{"n_layer": 12, "d_model": 384, "n_head": 4, "n_kv_head": 4, "head_dim": 96, "d_mlp": 1536, "vocab_size": 2048, "activation": "tanh_gelu", "norm": "layernorm", "norm_place": "pre", "norm_eps": 1e-05, "positions": "learned", "qk_norm": false, "attn_scale": 0.102, "bias": "all", "tie_embeddings": true, "parallel_block": false, "init": "normal", "init_std_qkv": 0.0184, "init_std_o": 0.00375, "init_std_up": 0.0184, "init_std_down": 0.00375, "optimizer": "adamw", "lr": 0.00103, "beta1": 0.9, "beta2": 0.98, "weight_decay": 0.078, "lr_head": 0.00963, "grad_clip": 0.5, "warmup_steps": 243, "schedule": "wsd", "decay_fraction": 0.626, "decay_shape": "linear", "final_lr_fraction": 0.02, "batch_tokens": 65536, "seq_len": 512, "doc_mask": true, "train_tokens": 684200000, "steps": 10441, "dataset": "wikipedia_en"}
MLP neurons of a small language model. Each row is named by its layer, matrix (up: input weights) and neuron, and shows model dimensions 128-191. Each number is 128 + 32 x the weight over its row's rms, rounded and kept within 0 to 255.
A block is one neuron, or neurons of one layer that tend to fire together. After each block is what it responds to, as a language model described it from the Wikipedia text at the highest values.

L7.up98 [136 143 119 121  69 156 143 171  99  95 126 187 130 117 137  95  90 127 123 121 155 154 142 149 161 110 173 144 144 118 255  60 129 140 100 117 165 129 130  97 188 104 150  72  75 130 110 154  82 126 151 149 138  92 109 132  83 133 104  82 114 109 131 152]
L7.up781 [ 92 143 107 122 138  35 121 142 130  93 174 123 157  75 116 141 107 116 143 137 185 160 181 149 131 173 112 126 146  87 144 105 150  19 125  97 114 150 168 133 101 183 190  52 100 220 134 152 140 104  93 113 162  98  97  92 101 170 136  91 121 113 111 165]
L7.up908 [132 136  81  62 195 160 135 153 138 113 160 160 138 123 118  94  99 140 123 103 129 156 109 151 143 162 131 171  86  79  69 145  96 112 145  78 138 186 117  96 159  98 223 113 152 142  81 119 223 108 121  94 128 133 116 112  86 161  87  94 131 134 172 156]
L7.up1006 [157 164  95 156 103 165 127 117 125 142 131 165 116 117 133 167 112 143 166 161 128 129 112 148 144 168 104 114 160 141 166 131 159 103 113 134 150 137 119 141 118 132 177  89 121 184  91 139 174  88 172  98 224 108  43  99 119 159  89  82 114  89 136 203]
L7.up1066 [143 135 142  71 172 114 112 187 123 127 119 147  88 114 121 144  80 135 135 117 208 187 111 124 102 157 147 144 129 158 113  67 142  98 144 112 126 192 153 104  83  80 151 124 188 112 107 127 102 114 144 123 107 126 154  83  97 150 141 121 140 155 116 169]
L7.up1218 [126 192 113  79 150 139 158 172 123 109 153  89  80 121 127 181 118 209 112 162 115 149  97 141  80 136 180 114 138 107 160  78 146  72  90 145 142 134 164 106 145 139 118  69 156 138 104 107  69 130 160 106 139 103 157 130 134 121 104 126 123 140 105 198]
L7.up1222 [143 156 166 109 109 100 132 147 115 190 178  98 111  82  90 145  95  89 123 182  74 127 157 103  81 156 130 116 123  70 159 155 106  58 167  85 131 136 151 132 112 107 142  72 149 136 116 120 139 118 113 121 107 117 146 131 109 156 136  98 194  73 116 174]
L7.up1497 [ 71 177  94 124  98  84 146 115 107 145 130 156 144  71 100 134 102 149  85 179 112 134 199  45 153 116 129 134 154 105 105 129 140 161 117 117 103 112  64 159 141 159 112 118 126 147 111 255 117 104 113 119 131 105  75 110 124 112 148 102 165 161 144 113]
Short letter fragments early inside a word split into pieces, often W or w, e.g. W in On the Wire, w in elsewhere, i in fire.

L4.up223 [ 49 157 141  89 154 136 147 147 108  70 164 169 131 135 126 114 188  94 162 145 146 164 161 121 151 129 230 171 140 133 129 110 154  60  94 131 152 129 111 143 116 110 126 123 120 100 129 146 134 119 140 115 200  85  81 140 107 145  95 144 102 138 106 155]
L4.up321 [176 146 121 150  98  76 123 104 113 128  61 128 106 173 162 100 148 126 147 193  89 162 130 125 136 155 166 188 124 137 148 137  96 107 102  96 132 166 140 155 112 138 121 109 122 174  77 134 181 118 117 128 182  95  77 100 128 135  94 117 121 124  48 142]
L4.up1139 [111 169 127 134 173 105 121 148 100 126 109 104 142 106 145 122 133 112 140 144  84 110 155 100  70 143 182 133 142  96 158  92 162 126 102 139 138 149  97 118 110 141 157  84 127 128  97 160 143 120 113 128 205  79 114  96  78 148 120 104 120 111 145  91]
L4.up1460 [117 132 152 160 171  81 143 120 143 142 132 105 126 168 128  95 192 165 158 135 161 119 135 153 117 156 150 165 165 148 166 145  95  99 121  47 144 169 146 116 132 118  74 128 150 141  97 147 170 131  79 136 134 180  91 153 122 147 109  99 124 140  95 147]
First-piece tokens "W"/"w" that start a split word, often after "and" or a name, e.g. W+elfare, w+ent, w+idely; sometimes g/b, quotes or commas.

L3.up54 [ 99 172  76 156 160  88 145 164  30 115 154 127 157 106 135 115 164 117 171 121 101 175 133 105 179 159 146 163 111 107 119 126 117 109 106 145 160  94 113 120  94 132 163 108 133 131 128 120 138 118 168 126 203 112  51 109 121 137  90 142 125 190 152 163]
L3.up768 [105 131  99  92 127 107 113 183 108 169 112 120 131 129 121  76 177 153 122 127 138 164 145 111 150 140 171 222 151 165 151 144 141 138  94 150 152 126 115  90 141  77  99 163 123  85 111 117 178 112 158  98 179 147  78 134 100  98 167 117 142 195 105 111]
A lone W or w split off as the first piece of a longer word or name, e.g. W-ise, W-enceslaus, w-ound; sometimes B (B-yrne).

L7.up138 [175 150  95 104 117 135 161  90 118 164  80 109 189 189 127 136 124 108 108 131 135 169 106 118  90 161  52 163 142 106 100 102 132 165 145 130  75 128 127  96 127  99 129 132 163 180  91 169 119 134 136  86 125 173 109 130 145 166 132  76 135 124 111 111]
L7.up172 [ 98 118  82 135 198 142 170 161 120 102 113  97 145 200 131 111 102 112 216 133 100 139 148 141 151 115 123 186 143 147 138 140 146 143 106 136  60 130 158 117 165 133 152 159 139 177 130 118 190  94 101 155 145 159  74 101 142 120 109 127 130 123 114 125]
L7.up205 [132  92 113 148 128 138  97 176 111  50 136 161 168 191 116 132 100 107  88 167 123 150 147 105  81 172  70 123 143 113 112  99 152  92 109 120  97 133 130 121 167 145 119 122 150 111  55 138 132 131  63 130  82 160 121 152 100 189 138 111 200 219  93 147]
L7.up571 [166 144 129 137 168 121 166 131 145 100 116 142 135  68 155 166  88 105 154  91 162 198  90 159  90 111 143 138 116 158 137 218 131  89 106  74 133 146 150 112 158 166 149 150 126 119 141 111 128 134 128  95  87 119 100 114 141 153 173  93 162 105 161 104]
L7.up596 [143 107  91 124 107 127 112  91 118 132  89  98  93 138 101 134 171  98 156 121 162 150 110 133  65  91 115 131 134 157 123 164 113 124 142 152  93 146 125  87 105 142 164 134 133 161 144 196 148 127 137 112 143 133 135 131 170 123 107  82 146 106  75 180]
L7.up868 [139 155 126  97 120 117 107 122 181 172 120 167  83 174 151 141 126  57 112 146 172 111 127 115  98 113 127 140 133  88 131 133  84 105 137 116  96 147 148 130 123 159 117 127 114 123 125 173 137 105 120  63 130 113 118 157 177 169 133  98 139 114  85 109]
L7.up1085 [173  64 166 155 143 121 113 167  91 111  93 136 154 179 164  35 137 169 158 136 152 115 119 182 110 113 159 206 192 210 151 128 144  90 107 138 137 111 156 145  80  92 142 106  66 161  99 181 106  96 150 119 144 122 120 135 113 154  92 141 194 157 104  85]
L7.up1250 [127 153 142 127 126 112 142  95 103 162 133 151 144 141 113 151 118 121 122 115 137 102 111 180 138 131 130  98 119 131 217 165 144  92 139 109 163 144 155 136 101 114 185 121 143  97 110 139 146 125  83 140 110 127  51 157  81 127 111 123  99 137 100 102]
Short vowel-led subword pieces inside proper names and foreign words, especially Dutch, Nordic and German ones, such as Neu-er, Eil-er, Kle-ine, Maha-ra-shtra.

L4.up461 [144 146 120  78 150 133 126 125 114 149 158  70 109 165 109  81 137 145 100 105  66 132 136  95 133 162 180  95 115 138 208 178  76  74  79  99 142 127 164  89 117 161 173 129 114  76 133 114 105 139 110 145 154 162 148 134 104  80 165 125  98 217  97 162]
L4.up1298 [156 123 136 147 134 118 145 174 151 128 133 124 132 139 117  79 102 123 148 137 169 109  89 116  67 165 127 170 156 120 141 171 101 102 109  62  92 133 159 156 117  82  86 152 164 112  62 145 180  87 105 152 158 184  81 175 127 122 202 113 119 152  97  97]
L4.up1368 [136  87 151 112 141 147 162 113 112  98 137 134 130 173 130  72 135 106 175  57  49 141 153  66 124 137 121 136 179 135 168 192 142 152 107 105  33 136 142 121  43  92  91 138  96 108 117 175  65  87 145 153 147 173 128 142 105 115 142  73 140 136 118 143]
L4.up1371 [103 117  98  83 142 108 140 116 110 131 158 110 144 171 156  83 149 141 177  75 121 154 157  63 119 111 107 170 145 125 189 105  99 147 110 127 122 147 144 167  90  89 119  91 113 124 136 106 136 118  88 168 200 178 105 141  91 112 160  84 135 174 122 165]
Inner word-piece fragments inside proper names, mostly surnames in tables and lists, like K-er-r, Li-nd-berg, J-er-ry, Per-ry.

L4.up863 [133 109  97 130 187  64 125 117  83 121  66 142 137  83 109 141 152 110 139 133 144 141 112 110 161 130  99 203 213  91 154 146 125  59 122  87 146  73 118 140  97  98 184  82 153 126  74 120  99 146 163 118 172  46 128 118 128 139 133 115 151 105 185 120]
L4.up998 [102 126 135 147 121  93 156 133 149 100  73 140 123 158 171  99 163 126 143 130 129 161 141 115 118 116 175 170 179 156 123 134 150 103 105 113 115  89  93  78 175  75 155 154 134 132 150 144 163 126  73 147 174  99  84  87 107 174  75 131 164 103 149 104]
L4.up1012 [ 89 134  59 134 116 149 138 154 137 110 177 171 117 136 125  29  53 160 179 126 133 191 109 119 194 199 103 212 160 129 156 110 158 122 111 160 121 154 114 118 120 194 169 103 193 129  29 110  74 124 138 178 174 157 115  88 107 110 161 127 149 145 137 207]
L4.up1132 [157 123  91  87 126 144 157 148  36  97 212 191 122  75 147 121  71 101 124 161 122 174 164 118 109 139 105 149 134 156  94 114 124 133  91 100 162  71 120 191  94 160 140 126 110 163  89 115 129 136 101 170 207  90  74 130 100 132 141 166 136 154 187 162]
Words filling the slot after an auxiliary and before the main verb, mainly not (was not, would not), be, been, also, and adverb-ending -ly pieces (originally, previously).

L3.up1130 [147 110 162 148 194 162 130 107  66 154 148 123 162  79 123 113  88 130 121 114 119 160 149 138 147 161 125 156 135 152 114 123 127 131 159 131 160 133 171 127 106 114  94 137 136 120 118 152  95  63  72  84 127 124 109 164  99 139 104 105 106 102 150 126]
L3.up1398 [148 117  89 141 126  50 100 177  81  98 100 105  82 115 110 105 106  86 143 185  92 154 111  74 102 135 131 167 179 157 132 151 134 114 118  64 103 135 172 112  67  93 103 116 121 168 130 145 128 116  89  89 129 174 116 151 134 127 145  66 177 123 111 158]
Last sub-word piece that completes a long, often foreign name or word, usually before a comma or table bar, e.g. Smyrnae-us, Krivitsk-y, Publish-ers.

L3.up513 [112 155 100 132 125  93 132 147  84 121 101 172 116  64 118 152 162  50 120 195 129 143 144 133 129  92  84 138 115  83 120  66 153  58 109 118 121 126 114 102 130 139 161  99 204  97 104 123  74 122 169 128 175  78 114 131  60 144 150 110 105 131  98 132]
L3.up689 [160 172 156 120 136  85 100 142 117 116 123 131 112  54 140 174 123  70  99 218 134 100 123 153 134 115 135 145 141  90  93 136 148  97  69 117 172 144  95  34 152 124 175 130 121 199  97 118 144 129 129 152 192 140  76 107  23 156 142  97 123 102 117  79]
Suffix pieces that finish a split word, like original-ly, actu-ally, present-ed and engine-er; also object "it" after verbs and closing "==" of section headings.

L7.up56 [159 155 169 113 109 170 205 116  64  96 146 107 124 106 101 103 109 127 141 129  87 212 153 126 101 120  94 102 154  55 119  86 134 102  92 117 132 121 119 110 103 110 161 122 204 116 121 117 133 132 129 131 168  76 122 127  93 165 113 127 139 118 146 138]
L7.up273 [126 175 133 125  92 120 173 123 169 102 113  90 143  96  91 105 131 105 129 180 102 132  90 107 131  91  88 116 142  82 172  63 122 102 108  87 114 154  93  86 154 132 146 121 102 128  95 103 111 131 156 119 160 127 124 111 112 183 186 128 123 182  77  93]
L7.up329 [ 69  93 118  90 109 151 173 144 144 128 147 191 103 154 120 112 101 125 112 107 128 118 109  82 109 104  97 113 150  82  97 148 120  96  95  71  83 126 148 111 124 151 161  81 145 140  96 130 134 119 153 169 156 148 159 108 116 125 160  96  88  98 139 128]
L7.up380 [ 87  98 186  92  93 163 121 115 114 145  91 172 145  75 119 143 138 118 160 165 106 120 178  89 149 100 133 164 169 155 114  70 125  95  86  94 113  93 103 123  70 110 141 122 151 122  79 151 128 143 155 116 120 123  69 153 125 127 136  58 154 139  82 158]
L7.up459 [100 132 132 119 141 117 196 129 120 100 114 104 127 115 102 139  74 105 178 189 119  68 173  82 165 176  85 119 154  92 158  96 116  78 110  76 113  89  73 192 138 134 150 118 151 178  58 118 191 136 103 104 145 154  86  93  99 119 151 157 175 142 175 140]
L7.up694 [158 119 176 137  96  87 160 133 123 126 117 154  73  71 163 157 140 112 140 171 183 178 123 123 103  97 135 131 115 146 158 131 169  82 106  52 189 115  86  84 152 164 121  76 131  60 139 125 146 129 129 132 126 132  61 135 101 201 150 132 140 133  99  91]
L7.up1293 [ 93 163 123  79 177 144 102 151  89  94 151 131 122  95 119 117 144  92 120 167 153 190 150 112 154 142  60 159 175  99 146 133 132  74  90  62 171 154  81  96 152 137 164 123 197 115 127 168 113 143 166  94 138 108  62 128  71 120 181 144 111 126 122 139]
L7.up1452 [158 146 124 128  58 114 172 106 126  84 158 173 119 143  97 113 121 124 156 126 142 170 121 133 140 159 140 157 126 116 176  93  89 116 159 132 123 183 102 137  73 188 156  84 148  78 106 153 130 129 160 132 160 110 125 124 152 156 110 127 150 120 179 125]
Adverb-completing pieces or first pieces of participles right after was/is, before the main verb, e.g. eventu-ally, of-ten, s-elected.